{"num_key_value_heads": 6, "head_dim": 32, "intermediate_size": 512, "rope_fraction": 1.0, "attn_scale": 0.177, "init_std_down": 0.00501, "max_seq_len": 512}
MLP neurons of a small language model. Each row is named by its layer, matrix (gate and up: input weights; down: output weights) and neuron, and shows model dimensions 64-191. Each number is 128 + 24 x the weight over its row's rms, rounded and kept within 0 to 255. Numbers have three digits each. A neuron's up and down rows have the sign that makes its largest values positive.
After each neuron's rows is what it responds to, as a language model described it from the Wikipedia text at the highest values.

L9.gate440:128146120144131128100072109098115119141074170117149129088139144100116101115073135105136145163120161131163162132135130130148155136118108136135164129100140129134116126158167129111151136121106143143153089117139161117165129138095122158138121084149153144148117160149141125155112120140151147080119118124122113183138117144128127082098125149193142141177131092113096025130140128142110126156110
L9.up440:121110137165154157131151102142101116113132133076120135143125124128187107133086127146127115131150153163132105179099128105146134151163132157074130133100149163139123108141150087105150139144097178157122146116124163135140138122141121116105155144120137155165137124161111098072157155124153150099096143142128168129146139132159116116118149059137133141089133109117134123147143121152133168104116
L9.down440:122131161091138129112114179122102100154164137131069141150165115082120150135125112132149085141133126149124179118133157131081152160115134109102162125118110165138093137144153155084156131073135133176137149162144139143145139146088147124163142082084140150110115117118108140116114102133110145110112139142110159140153135111143148139115148136193158138114171114160101121126098155152109139111097
Responds to: Fires on words that sit just before a coming verb: infinitive or directional "to" after verbs or able, and adverbs after modals (would later, can never, quickly).

L9.gate325:143132070093122091120138111136112140086112147129084117093056105095127136075122136114100116155169107108172138117111070116098140120181081101113093139115147126104130121107171140110080144120119103186109122126128111110082080149140126096113129111137157146125135127117169143136101173159119129109159128123132145141107131126166114129147121133151160128120167112137122101170112107169119090125129
L9.up325:127095209109115150121104137118131128111111112145146193118120113147134175117137117130173133117159151169110121145130137142139123140160128105160116104132138146122082143123126144079098132139105129132096134186151082136131134142146099084143143152190084087114122137093125125083109140141100115147136147132127120151150154117071128110177105151122124156118115147141112086117126153126136093128136
L9.down325:144139135142131127127147142115134172132133131175087119068122122146123102104134127128134115142149167137201151110167145182116156123082136086084120059147115121143133097158143090104150112138132161132129108165132130130143115143125139090108132104137110183125167114151159090118109138115122118124111150179118122132112143148109122090144119086073119114104091171132127151098146154123179103145106
Responds to: Tokens inside table rows and list entries, chiefly dashes in number ranges (2008–2020, 1,715–1,820) and hyphens (Nazi-occupied), also name pieces (Edinburgh, Tully).

L4.gate221:149149118163110088147127102127125144105093119121130123134117126088069129152136115124129136146149138156123142130148132135127144120183154144090104116117148085158147088108107089146115128102132146203201102135106116109102150139128104160158141179126137117106132128119131140134098139121136134115150150153141142077156146105104128147117117113155128134106100108142131157153130137120132107128098
L4.up221:144118117117113168143132102142149144095052116135121122126165093102148203139164110136126131135139139151136142120127139092135137112127179105120117110071148140180125177130113194141120144155123123129155158136114135122134067095137166105128104133063119167147151135146151159130124146128165103123134104134107144111105095162148136122100114139105092154115130095137133136141123152163154141132115
L4.down221:122139160146128147119113121131172106123121117089158182128147152124099177146139122151099143105109106166144126167152140127150137115114093120150140130160136123086124135121111101140132098151140102162120081103109139124085141128143134149142126127141133134166111094103134132106105116155146155171097082084113092131161137138116157112149118146133077135152119103075126143135135153136119141108108
Responds to: Short subword pieces inside a word, mostly e+t spellings such as met, ret, ent, let, eth (metres, mentioned, Athletics), plus re- prefixes.

L9.gate360:097142136190108098110146137139154121109134109114179130108133121083187128128136147108176089182149119176164114158137102128137105135129154105157194154128142153141152156130138125127107111114133114105156111123111157144099101117113137153182137114137120136106118149132121128164115159087127135118131122118137162134159144145132112122101086098137139111138111118094104150163153090142154115129127
L9.up360:125144149152147146135114114082096106131123142133099116156090121099081125186097140158084139129148163123182113101146118160148160199108116131084138118139118130113141156143155121133098100108129103150147124168143163101175147121106139118117089139100093120126120134135103147120110150103141106150159152107172173142127097116148094141131157126123147139123138153113118187106100146099132125111117
L9.down360:146162112134157131105127175113158165116126087090093125125117142114115135141108131083132163144157123147126162135111138142149144179099095134141145092092118133152143155129098123136106131099084082116136122155098108117124104161157117096112128137074138114109134126121090105183153116112161142090153123116127135118103125096127116080138122089137149131108161123089099138123102127137105077138163
Responds to: A lone " f" piece starting a split word (f-alling, f-olding, f-ell, f-urther, f-iscal), plus " up" after verbs (ends up, held up, made up) and "if" inside words (manifests, testify).

L9.gate82:127112143177095129130133126109136098058157119109139097139129132112081129095114122137154122105196101141115134097101099162063136139144120161122127109152152145091147116128119151130145180143099184097105130103093124091166109124143158131149134093116129158116142124093120130142133140120155145139102102127161145144153145073125141117110160110087177093132132101162112149124142130150134073156121
L9.up82:113088124130084147113120141153135118065147118101143084100104148124109101114140151135123128162138120147137110110120146163121088131149112111116125141137135175092144134178098094096120153194114121095134134111103109118147127113153190102127122076086115160114104116107101098122146144088157166133112146130131149171117168077145124113136152093118106186117118117124148167082131145173117155115145
L9.down82:120113124129095164151140168122111105114145084095155118155113158070139137122133142157110158125135079165149130109123106108116147118088106129121170126113166144128160066153086141129140160113150119106138187150082133130156129072097155116151164137081106124081121092118147097147113128146111161137113164147116158162149121111113123141148130127139101092089094145105090071138128083160141098124117
Responds to: Pronouns, relative pronouns and generic nouns that refer back to an article's main subject, usually before is/was, e.g. It, which, the film, the song.

L9.gate66:095132103127115132095142119155172133100090150105096116113114156119149103150144144121087123154108146150118128124154114083123161140116122162142148140109132145106102117106127132139128111105117144119121128141092139203126126118141122114192121147151168108158152130111123114161138102170181127093121108104155102121143139141122172099102125135141098134106173141070115129153128123115087118133128
L9.up66:136132156147116106171101151104151103140154122140157156165084157139098140154106115111096115106119143109083136144107110109110150104184146137129151107071117133151140137088108162100106146114140131166159106145131120179073115177144136175127178148108074158142128118123125142133144082142131102194097163097134113138151104133138151101176147055124123122118128129133139156142124143145115109124105
L9.down66:156110092147106127144148111151116165150103117161100112124099152125166149125161116146109139155109149116136127119094151120111153082116116123159130097057109162155122110155121122123150142125145163132106143137164117142107097111084114129144140133146153077168105091174114059178153093125166139136109115141087112126151156141110148141134116108099083140094128139144134157092168146143116104117122
Responds to: Word-piece tokens inside a word that carry qu, w, v or ph, as in fre-qu-ently, S-qu-are, lik-ew-ise, Ele-ph-ant, f-av-orable, plus year digits such as the 2 in 2013.

L4.gate223:125136141155094121138149144103104146111093168092137140153081122127165138117105137168120124124115100103121152122104089107135105131120104145138157093083155088133172127141124125128119136155105137111136088187126148130130120130186065138161143113137131151095145129163130129097193144155153109144146144148104091107134076142103142109122175121164122156111148123154182131128136118143160150141136
L4.up223:126116127084118124147151156090114065108109135116119136115135113136152129113110100148089156124140113110111172102142103126147155182123128111152110173151123109131109114147148142106086108155163118134140143161097138187125138093092126142126115163134097156111141127191130098131146141110134119131114109118131131106108131141116108154133123108153146142164147124117165116154122082139147109115154
L4.down223:160144122174120102119122153124112096088129118132133150155127140135124119117090100130115119117141086095118125133085124161194105175108155129123130124122183125118100145137129104137122111164136102111125119160131162157110129148137080125165149141118095179157119122086163084143113144148136108153151166115105096143114135137098123113158088128147128086107135133077108136131162126127076127122093
Responds to: Mid-word pieces like "al" (Spiral, Montreal, realize) and verb-start pieces "rem"/"ret" (remained, retain), plus the ° sign and "ft" after numbers.

L3.gate50:145119116118104148156115108137157155129156117123114116114102136125129138168090123131117122133134188118145141132171122194145080162130149140141159169140125161138063099102113111131169120129183178111137095122161132128156145118142139170111149102156103125124148113147078136109131124160086111128157128127111095106107136135146128170137061153139120089148129101140115117147143090092162113133165
L3.up50:097099143128142115155125190090147121128152086123078127122126108123137102163085138103109121151090117161107123131109118141166149092128132133162170121167143138149117109122126161161158169154116140134111080115149135121130140143140127163163154146115110074093096152165149132117162123112113135160138098099101113176115143142152120137122093142134126151153123123155134145159141130138150110101148
L3.down50:109100107133089131210128138141184138111140139196086102112126124138090156099113119131121113131155147123101104118156106161154140160116168115163111147141131131123105074092132096156147125142146139145157140134105153116149125137110122155104175124156118140131097117131114139122108081181112073112133163149110082109119113145143113097119098145106147083118152133145102140140145147119144105131117
Responds to: Mostly the noun "record" in sports or results text (7-2 record, Olympic record, unbeaten record), plus weaker word-initial fragments such as feat, Ar, ar.

L3.gate175:116137132130088150144140136093097153103185152102115127106072136121141114117168144185164140160110104159142130153080127114099091108140143122106150153128098194158136113118093144133150151106116077159122165123107133132166137142098119095175142123136152161148130144132117108157102108138113130131132118118128135109097115129106117133100137092172103162105096118133135088116107111146119170125173
L3.up175:128086142109125149127102158107148153085125165146125152137117136077189127165147116114118124120089138133167127124131110113137094146068153155134150157105131132123124160134105165124118149136144128134139139166134155152150096139127131125150106135100110114145174154151139111155118102134135140045117127107117112125104113131162132078101114127131112152114141080087109171118083110112126161157173
L3.down175:118144162059142137165092109106140141115124143138154100162145119149110088165120152143145098132134104144134121120154173122118154148162099122129116104112110152136133098151105148137111101113133131157125160147129131131097133116109109149143132119135152128137104096151150122135090138136111113131134103099081132129125162143114090112132134070151111151070111098121121082119121142144155141104105
Responds to: Infinitive or prepositional to after verbs (attempting to, led to, decided to), sentence-ending periods or ")." and sentence-initial The, in narrative prose.

L3.gate426:120142117136107101059113121123157160118135165109135146103095138121121162112172176174144139093129135095159113179100140103099143165076094134097105092120110134154132100113138109142138110146159137115164121142124143110135127076142173114101135106137093122122142166084158146161146151116154088125101110080143118191118139133085096095122132134133149142119167157147138122133123131133118166132097
L3.up426:099169156128122137183107118144137156120171106124120155102126137158112154106149134113162136154153134121156149155150109138104121136154105055096104109158114170152101151087144116145125131117118157134113148142121130120147167124102121147119139111171118139136113126139108148163107092110081122105165138138093144131185107158122135146144137169148132148094159123151133082102152134121143102122113
L3.down426:114128135145138131141129114141137189136106117107154132093153140112135132150134108096144109115152110135172108138173110111109114131148123104119097095138108114130122134122135117138129146144096168115104144123121153131127172132160153179112170103132122124104111129148103136128109110150111113136135126118175148137112118113119105124151160166127128102122144132095174045108102133114095142068159
Responds to: Mostly "such" introducing examples ("media such as", "such figures as"), plus past-tense endings and particles like earned, tried out, went up.

L3.gate79:091133120118186113145110133125104146111133121138129107097090168114138099140121113127102124126099114135141119116133145101164118139103139128150154152134096133114166102145103126089111108101121135137124082128160107103112129108131110080164160115137105141110147141141142137115157150137136104136111158146158090110145146132076120149156090121081113124084075097109121109116121142120123122145111
L3.up79:083168094115161142157138109138135163139109125114128110105121127141159126142126098153147123144103112130109112103147122113174125164122164147144154135145118109153175119150106132124150094105128097147124142125166111091130179095096130058128129109118149117103117120121129117115170151128102105120139150073174103118145103180118115166148099105075128126131077107115121137120135088109077168136108
L3.down79:155115125118123117115146154120121121095078137144097113131132139140093162132171153108127141127118191138176076145085127120089118116151113103107125148127125134110123109140149116122150151127125168146138126127125092142101128133153146114123083095088142142156119112127097129136145092099127142123122117143098126129071140149116137100115181116166118152128151156155137140153131118119140104117127
Responds to: En dashes between years in seasons and terms of office (2021–22, 2020–2026), also scores like 3–5; weakly, mid-word pieces such as l-ower, po-ison.

L3.gate86:139114082124116144130146161085149091143116143130160099120168144122082125127123103132092122129135145157149129118172106142121122084117117117135124107120117116162114113110141091132117079139092145124145155156125079113136190117158145128150120175129161132124117136123077135151147169121100137141138141121108128123119103119169138139111122139103161141108112142133130114106112122130131098094167
L3.up86:067131099123141107119120154123113143160121142137107120152134115161131145184125128089161109126088092151122125145141151091139135141115137158089108099110110105152102148164103135131131139157129117133106157120140115128077145123175131103102143142150133117137118101136124095123128148079082116107158134173118145113129127105141129119104168095093132162128077127146108117152090145138128111113144
L3.down86:111105103127124157148129121091127119147117146135136093135139092151172150155142110103127081125139107128126090169118123118113119173118165125148148112111097110149086147163157155134178120143151106152126165152160104121115136137141122133088144082157080103142145145108177086127111123105099143161152162147095129135135144106141162139113143103126133127147108114124072098122148109159158126122163
Responds to: Passive or participial verbs of placement and occurrence after is/was/were, like located, held, played, plus fragments such as up and met.

L9.gate488:095165133150116133146106121110087076155149127106150121133143159120125160126169105096128134137155118157098120121145139121134089138147176129091125158127147091124130051154130079147116097145120097127103103115131097147150127097114149154113109091155097102141111166175117157159143133126133131126142145153134152150159102142185119083165156128104147104135158165179128102115129122158106117143149
L9.up488:116141119114089141149154153111073109147133075098134111098114130092126132151120115106135112150156119110130125095184132080135146175131134126162127139120140102136104114105126146152133098089099098146106130131134105140109146117154114116154136108132138104095093132199107155137140094150121119134127132113173113127138161086151087162140110130133141130126122136119202095114137151105121110140150
L9.down488:122163135145130144136120140173157129142119154097148109135153148097107138144120132145153112125159125139101128121217139140099160138141127070162114138161159109124085147115114164151147137125142124132136081100148119106113088164143134126132133169145098108190142123161145134092160154144118085139088107144136106162134147118128126138135135152143157148154153125102152171138104119152086088106126
Responds to: Delimiters and unit marks within numeric records, such as the slash in footballer "apps / (goals)" lines, table pipes, and N in coordinates; weaker on mid-word fragments.

L9.gate241:135155135142137118159163122092156093096146118160128093102140139113128155139148141130133152125094095156106119116139141135178130123101162149094162122148113120143139163160134152103135151156136142086170125123138163132119139162094156141141133142100080159126109162132092136151114100158141152137134162159141124156152069134117158173093134102116113103123083131132116084147140082152145174119104
L9.up241:137128144118156121102148132104179148136178104158163095079193160115143167100156137144144131127158155152154167139131146133127114134147110139164153153073127111093098124167095188093128129157121150087118135117137144114125148125148123116124105102111140112127122107169107114119077123138116118083155102142130148112131098133175141152115173136103142100100115153112131102154147114117120142073129
L9.down241:159087079175111134108146159102149091156102146165118121157131137123158117128167130113131096086127192141099110164127132102136164104137113149103099131112108122097143112105162128137136173133113084092133115166164061120080121116085111094127108111137102131130150132156097107161094117127171125116129104131113155123123138147157104163105170108188114177117132111130146097137114138131130121112114
Responds to: Fires on partial word pieces whose completion is obvious (m→arry, env-ir-onmental, rel-ig-ious, sub-d-ivision), plus pipes in Wikipedia tables and year digits.

L4.gate469:104125118137107134166142105126176135165138117100171107161169138128186134130095129071087153160132151103091120144129136144119097127138106143106148139117114139140153133153127134106129139076111124103125115104145126069163111127159137134151148090129124110146088111111145158158132097146156112135134147114130136092174157055122129153149151110138144162099151159100200136124138138143177117105138
L4.up469:171152153124111114175144131161128137129099128086163115090137108126119142141144126149125119136173146163104105132134126092136140125192146111115130144149142137114142129083135118123149128151155126158114105108111122104166108124133066105111136154142168144112096159156085090129140137151083166147108115132131139120132136115147129152120141184135154093132104143130141121098128152115095109092129
L4.down469:139138083136132133163091100151177139153122127093132130108131131130104114107144126113130148108166146150155081130128159089150106117151132074148130156160170126141116084090146103114155142128144131132145101092126120087145101125165131129131120141172109125103100143114116109151181104160153135140156082128119141142172138092160096149103133130150130115099139124146189135142124123119135088103147
Responds to: Mainly " /" separators in footballer career lists (Club / apps / (goals)) and aircraft names; also word-initial pieces like un-, ac, and the 9 in 19xx years.

L3.gate385:074133129127144101148136124165158155104122087133146159135114135119171114157155158126152151128117173130121126132154103105154101139129111161119093144115117132097128179136136128119156134156070099131117143131139118131121084105108117115096124135144147127082134107113126134127103093112151120152153076108100134173125174151117124120116156115113150132157130159140060178123106135115116092134133
L3.up385:140099127111109145163139131114156146084122097110152154157133127137158110095154145105122132151138130100134161133121078153148101116113096130144081100066164130126158117159133129126126134130165156139132120120132157138144103118120150130150155125119085154096145155133111130176135136136105146142160100109124110145155115121127160194151107119128134159162144138106117148148122135133120147106134
L3.down385:132149129169159170136123092167113100118124101131147124089125150102161121117117164158117117133064165113113083075120147131120125082104140122115132149104120095115104129125097135126152130115128172130144164150203156124094152158148098153137123103124149086124117107084119133079096139095142113146128143120125122118150171124110126118098099144095155096127129154125099112129151132134110128138141
Responds to: Split-off first pieces of words (tr in traces/tracks, X in Xavier/XL), table signs like − or +, and counts such as several, four, both.

L4.gate484:078122125161063107107120071150123151160124120112115116124137144140123148123171128104107152159076078157127119140099144137127143104115097118113165157125123117089122142094160130147124132129095085108106124108106120180125159151114111127126140127160096121161140132173119125088096156129179116122136135139138180121135120095140120106125123119137152134129166132163127129108171109130142129121153
L4.up484:119125150146135151131142124155180117105100116153139128106109175124135099123152157173120136142135052161183121150141121125128126126085139143135106107094069126112060101127159137113087070101119132168132119119084160128124191138123143111151127168138103166150130103140092092131125124139118137120127150134132134142132159149110093165104116109140143158115124128162153090158089120159118114122139
L4.down484:119130130078172178149122152113135112068142156155080142107107180126134064098137161134107119174131082157152130164144124170157131107137140129136139144103149161103143111147126113146173121178105106118144094163136107128188153082130111139133133134149139150170154140148106104126145123178129096120134138103132116109173136152105146140113141125134126149137161144139130101148131154175088094107109
Responds to: Fragments that finish a word begun by the token before, such as gradu-ating, lead-ing, Tr-aining, and t-elevision, plus "information" in infobox headers like Team information.

L4.gate59:155139114115129147123133142123142103109100127098099115132105130103150200134158110125173125147115102108124115115186134116148131130143091093155137122084123126149126145139123147105156118164124088126137118167159125161185093112140096130147105084140082139112138148124126126138183135125167174148112105137127084143128099112129119157132106153183118118108125087107113135147152111105155153157120
L4.up59:135113130127148119156144129127150120124093157101126085134122103121113155156144128133150100115091054151109144083156126115153158125155072110134109107100118121107128169124139158101122144117122096155123153153147139152141098147122150068119123091123128110136101116111092160157166139105131148096092064098111100159142147102141157136122096146176105137143127129122126118147137131168144121159150
L4.down59:130151146139150118101117138158112161159163088123148112137163144134095120110072152108087091104161153107162089142142116148090114156109152141142095153128130135126118130140151110188105145110162134141159106080137100124123164149141119170103155114145147158141131129145156095060109117130138125101169160100175104101114129135114114113119146110146148098141139071107137092121100158127097161112087
Responds to: Mostly the word "to" as infinitive marker or preposition (to live, to link, from Tapa to Valga), also "to" starting words (together, told), plus is, of, in.

L4.gate497:129136133150119088110173136147142100155109105089112100162099094116160105149106115127112135118162082117115083071124115140117148071156136113119120143130125118130092087162143126101139128108126129093127169097102126096106151130148088130115158119091137146107135074134136128146103128156104113160130145110084153128156151100131138152134131141129162137165064094121139124158141113119068122143154
L4.up497:163144137159142173135098114154159146156123107095136094153083131143098152126100108101140127138137125158070166123158105127124094135118148134163176112087121104137130120160124107155110136160166171154116141125119115161125162130125149134120121113126109149127137122102128116097106151145116137135148117113065138143175102132097090112175164193104150105111104080147145153156184167106121125103161
L4.down497:157116159122115119149092142077142122151141130088085147121120140164154142134160121120136119127114093159116176056161095129123098125134121141149168107151136159149155106093112116163140084159125135145169149159183134168130149152159119124090137121116114107175176131122148128089137116121097133097119124117144140110139128141130123119161135154150149117069161131144095111131123141086131094094098
Responds to: Relative pronouns opening a clause after a noun or comma (which, that, who), plus first pieces of split words (sh-irt, She-boygan, We-ight).

L4.gate324:138121151112158102143106073087104118136136132129163117170096120125147151135122127121126158139139121112133147079116166122107134178089096127144173156103122092107130126150155119158123089163167098118144086131108129105119109151092116131156173132130120128109148132158120142117155143118166131118125128092151134145148131143130076140119135105130093129096121128159175138134173127158108136105094
L4.up324:103090157146115096140098112121083146113137103156115124103131074135105185123146144106142165085125136155123112139109118129108129168117123142111145090095119120093191130121098127118146111128147120086104108163159098106088146159162160146096138096128162144133104143109167147152092159151143153108144141160104150091132132093113119123091108095133115102122078120134130171156132132156084166128137
L4.down324:095125135189135127121154128105131130123144114145089141115154153139118139171135143082171106107098120156141145059102189125135109114120099116117110142129114133102122116152128159128078156121140129135094134138145113126127103161130143161102124154107094104121148121103129137120137126161126110149109147131091152072111153101114094125099135109151156106111061117086095087105144117113117141126093
Responds to: First token of multiword proper names, often places or teams (San Francisco, North/East/South, New York), plus table-row labels like Total.

L3.gate1:093143141139101147145128147134145136092098136090117123165113165140089118145139154103080149148135168110172175133146131147063139157153115128125150139111127162145123133138124119115133106149155185113122180136147131073131126134136115126150125121130150125142164087153128145146081098147110140108142116165160156123143159149153133150078122101090113113105152103113148125140152142090156124151130
L3.up1:128151100144126148224125146163166094098151138086146144164129151130138143160103123145140140149145141127104141144140134104102121145169126180133142143150127157142146096147123099096096082134185153135120117132107116108119107143102109133153141087076146173155139106120128097131120102171092158085163119131146127099172107122159136139133140097144143098144126124129119144138150131110088131120159
L3.down1:096160186100128120114103123172122152148138139086135120091123161111128142112109097078119123102157165172132145091137107095121129127166129144123159092138111173117124055122103097124175131125126124137166157147155113184120131145092114132104109123129151118129140142153169075139164135126121161128131157116116096138111151136114153118136131122160166122136121120129124129134117180133117126126139
Responds to: Clause-introducing words such as that, which and wh- pieces (whose, what, whorl) after a noun or comma, plus scattered word pieces like Her-, -ley, -ple.

L3.gate489:146168155168126136143134174125149086143140126108115162085153097132149123113099115103116148113122135115128176125125114141116136099159128108128113158077148142119125115131119093156127115111155107123126105151149101147093150159125137208125109153169142129120134113151132088130147094150125128149135133132129130152122121139112146122107120123174145134115165085187126121152150114078169101091099
L3.up489:142147179081175135150143154089112133167140123157127113133104109164146135157138135131112112134071138144105166146103123093128110148146119128109123123143122112119108144100077137145156153146151083134147168117120142142083126140053083126136173137139094154128118127089135098143114140168167148117114112125131112096135099164112142118179107102185124089120146128105154098149114136125140124144103
L3.down489:109119091096111130165127164115071158128120096134134149127131141134167124181125136135143109114149070146097144132117146104159084162092135085127156106176115107143140117122175125123112119135134097141115112134094156150129131151097136109131133130075100169109119122081109123131110108134163132098123127145130119119167137107157129126152141135125116093118106145107154099149152092128110184110131
Responds to: Em dashes filling empty cells in pipe-separated wiki tables or lists (| — |), plus weaker hits on word-initial fragments (sign, eff, ag, al) and digits.

L4.gate365:131167129139085079140137103147135116099174135142186128120109139128164123115149175132192143105116131113114108127093108095112194147111120131159132142140129111139124123092125120122165124160136094122123124163175130151150131159181100101152154111132141168114130098128125105122107126128124161100145087108124133166134128143129160124123131130137120113150126168176159155150099097119128122108149
L4.up365:128125140116128107158187161120164142135141123073128167114103151123152129114106155141151158118098089135109115187089108069142117129122099151119111134138109156134062096129132074122108099142159120148152088169127167147146145180136108127131120116149124156107146111123114148088159117137125147136148061142102152158105115136184133150136093114133171105168126153134135136187114139119102124127116
L4.down365:139136141103167125157148123126078153081143095113166131133118140158136126106117127120115118104101129118095145126095121142143144108142111089154113155058095162143080120151099102100097097105089127164113144120146128113174147151125146099113125115105100121118114084120117112093132136114145140166145102109149142173072158115163144091111130170110153127113161111176126134150090126109102127138149
Responds to: Plus, minus and ± signs opening table cells of gains or differences (+3.4, −10.2%, +0:14), plus colons and dashes introducing or joining text (blazoned:, as follows:).

L9.gate128:123137131120128125150108140130134101129142107126151153112164141144163121130128087097111117117117151154150123140122099120136143153069098108124112142085114126176142109139131132159129169171099116104154147079101135159111124144103122083113151099165091114084133115104084119135098102074101121105133122138096124141152134124180129093128127122130103126107147114139147064126115135114142171128132
L9.up128:143137098123122094126122112128132133130090132170144162132123172127095152118147140174110118097154101134149157136142106130104131175130073142193145106106128131109096121155090121136127102145121129132169120126075109136095153091121111126138131122155154114139152083085115129149132118100133082134114117072153089143132083114111130118150152146140138129090129116134150149127123144127125114133163
L9.down128:155140142072095130081101100086139146122136132135155152122060081123148130101134111127092145136156123122123120126113149124117072144154143122139118108104122110109173109098099142129127119137128128075098147147131116144118139099166150104099114123102110158115129153081152175162121107122134096129152119109134131136127116087132060139146156157092108118137102134096120103098138114101121119122172
Responds to: Mostly the inflected verb ending of reporting verbs like stating, stated, argued, announced introducing a quote or that-clause; weaker on scattered word-piece continuations and periods.

L4.gate249:145167131122124092189086147106181137118112170125150130102102120124126107126140159104083138134085104109130083121167123082146121168137119081124163130142141145138103142159137117125112168144108123160159146141125118101082113130143097114162161137139128144068075140139107167126108129118113147126127117121106096125123117091112143130096138146131081128130120170144157146166114098174132146124110
L4.up249:106166125134123057138085125118148128143079152097102106093149160125135105169121172128129123125147137148123121148163166109191125186118122116102118135153131154107148102134164104119121140124115095155154153088147086149081120143179144157118142109126123147101080085160135157172087120078133145147140100172109130108135109126122126148104093115169106112120115121162146099160111140117110099143152
L4.down249:097148091099112098157090116104146132117100121124124156123147131124123126110126146100114069128117089137142125136148138120109147157138144134120106125157139119144141110144180140138082160115111122170136108096112107111065130124129164109117119112125141132077114125151138135151103137050125158148154123181141119113151080072114136123126124117158113151136093135117142133131121140155128156121171
Responds to: Prepositions and verb particles such as on, along, up, under, out, often starting compounds like alongside, outside, or following a comma.

L3.gate353:117140117135156174120089121144131104110104114089131162128146139146158161087134105167121119128121138109161179157178111076173135170109076069171123120103105125107122100133146101162088113153147150090127158121138091116122143166095103132136146106164133108150149140154103132128108130146147141101104135077120132132138046128115140106119113159118122122125150121170097138144124063121064118149114
L3.up353:125121081126123139111108126130110071063128125135096144094152157132127099093139121108103132132154154131136136105104114125146146132159116172162127117137101153108155072140140143134090142115159135078089102139157125148157083132122146126112170144174161153099165114136105163132149162157118148124121108130099119119149090089099125113139146139092124117142115124112118131103125094119101121147103
L3.down353:131103118064112095097144139127143124106120144130107157122113116130189115132156122104152133172177126167127183108121138134152154125136147168127121088113074158135139132115152133169130137141142143107111114133121137164151111134114137151102145169149135137136135136134123075114150167136209130109108117169121101118158116113104137112136108135109144127179085150126132112095084074112115122118146
Responds to: Mixed cases: information or classification in infobox headings (Team information, Background information), the 9 after 1 in years, and new before nouns.

L3.gate163:164135100121113117135090126117158143147129119155106121106136156152154140099051104091133166144116133124140154122125091123140130131146121127154155143094120112140151082134079121105103102138156149114098119129164111141130140117126120092127100165127139143119143094150118139107151097165143086160153104141124153105150124141102058123092110141111123104158081090134135099101128129132136168121133
L3.up163:129121134147130085099146101133144119140126085180104102076153128071087131147113118122125129139095102130172094140132136147152140158142151166104130135136153118101155120109166144114100125098141127089150109179118115118111134104161137139114133164155150142147121115116147136114125127153140121193119129163125136118159135134135101076107083149145101092107093154135147132138139140101138150147122
L3.down163:119114145080148153149159097124139124175161076152111140127148161152128103148133112141168162105124112118138127091117179103151139131162155108131103132175144139132147063104141144152095093098142119127118118141145138147111132146126119129086132146152136071105140143119135129139175148104148085141112122086111106124160136114114106097077107114148099093105137110151138128138154088136108152098076
Responds to: First word-piece of a name or word that continues in later tokens, strongest for San in San Francisco or San Sebastián, also Mont(ana), Mount(ain), Mc, Gu(ardian).

L4.gate155:126088131130165099136148135139135150118126123072136140134150138127139148103120110114151146127150152142100134171108165109132162128131132136156152064159084160115132141144104141092108115143106199168116153148103112107141147110151101174116136150148154141126165077093108133086127139086124159104152154137133131116128147096146098142124090137133148086161151133132112087120157121149135128134121
L4.up155:164099131169138084123162140106101117135115133124111162137115098144114153108113140113118159136111181156114127162080118177202101152157133135145130135122132126125114132140113163110114139129096113127143124129141100099139140129127102144107126183090153140090156123118082158130141135114141115084133125141136176154121155143170109136102144101106137118143138119109125118207102064146106100098149
L4.down155:126161175070132104133107117148116115137143145173112163174143135118127094086137113085117110112137149135146126115149141135117106116147103141126070155106152130117096089117126142129125176085152098172078107152125163096145146150117172133125124129140140124118130128143120128135140151106162150087076079137135124133099135108152136161121121139147070119113127106151107128137110122136127117148145
Responds to: Commas, dashes and slashes right after a year or number (1905, | 1998–2005 | .209/), and word-final pieces like "ace" in Place, Menace, Fabaceae.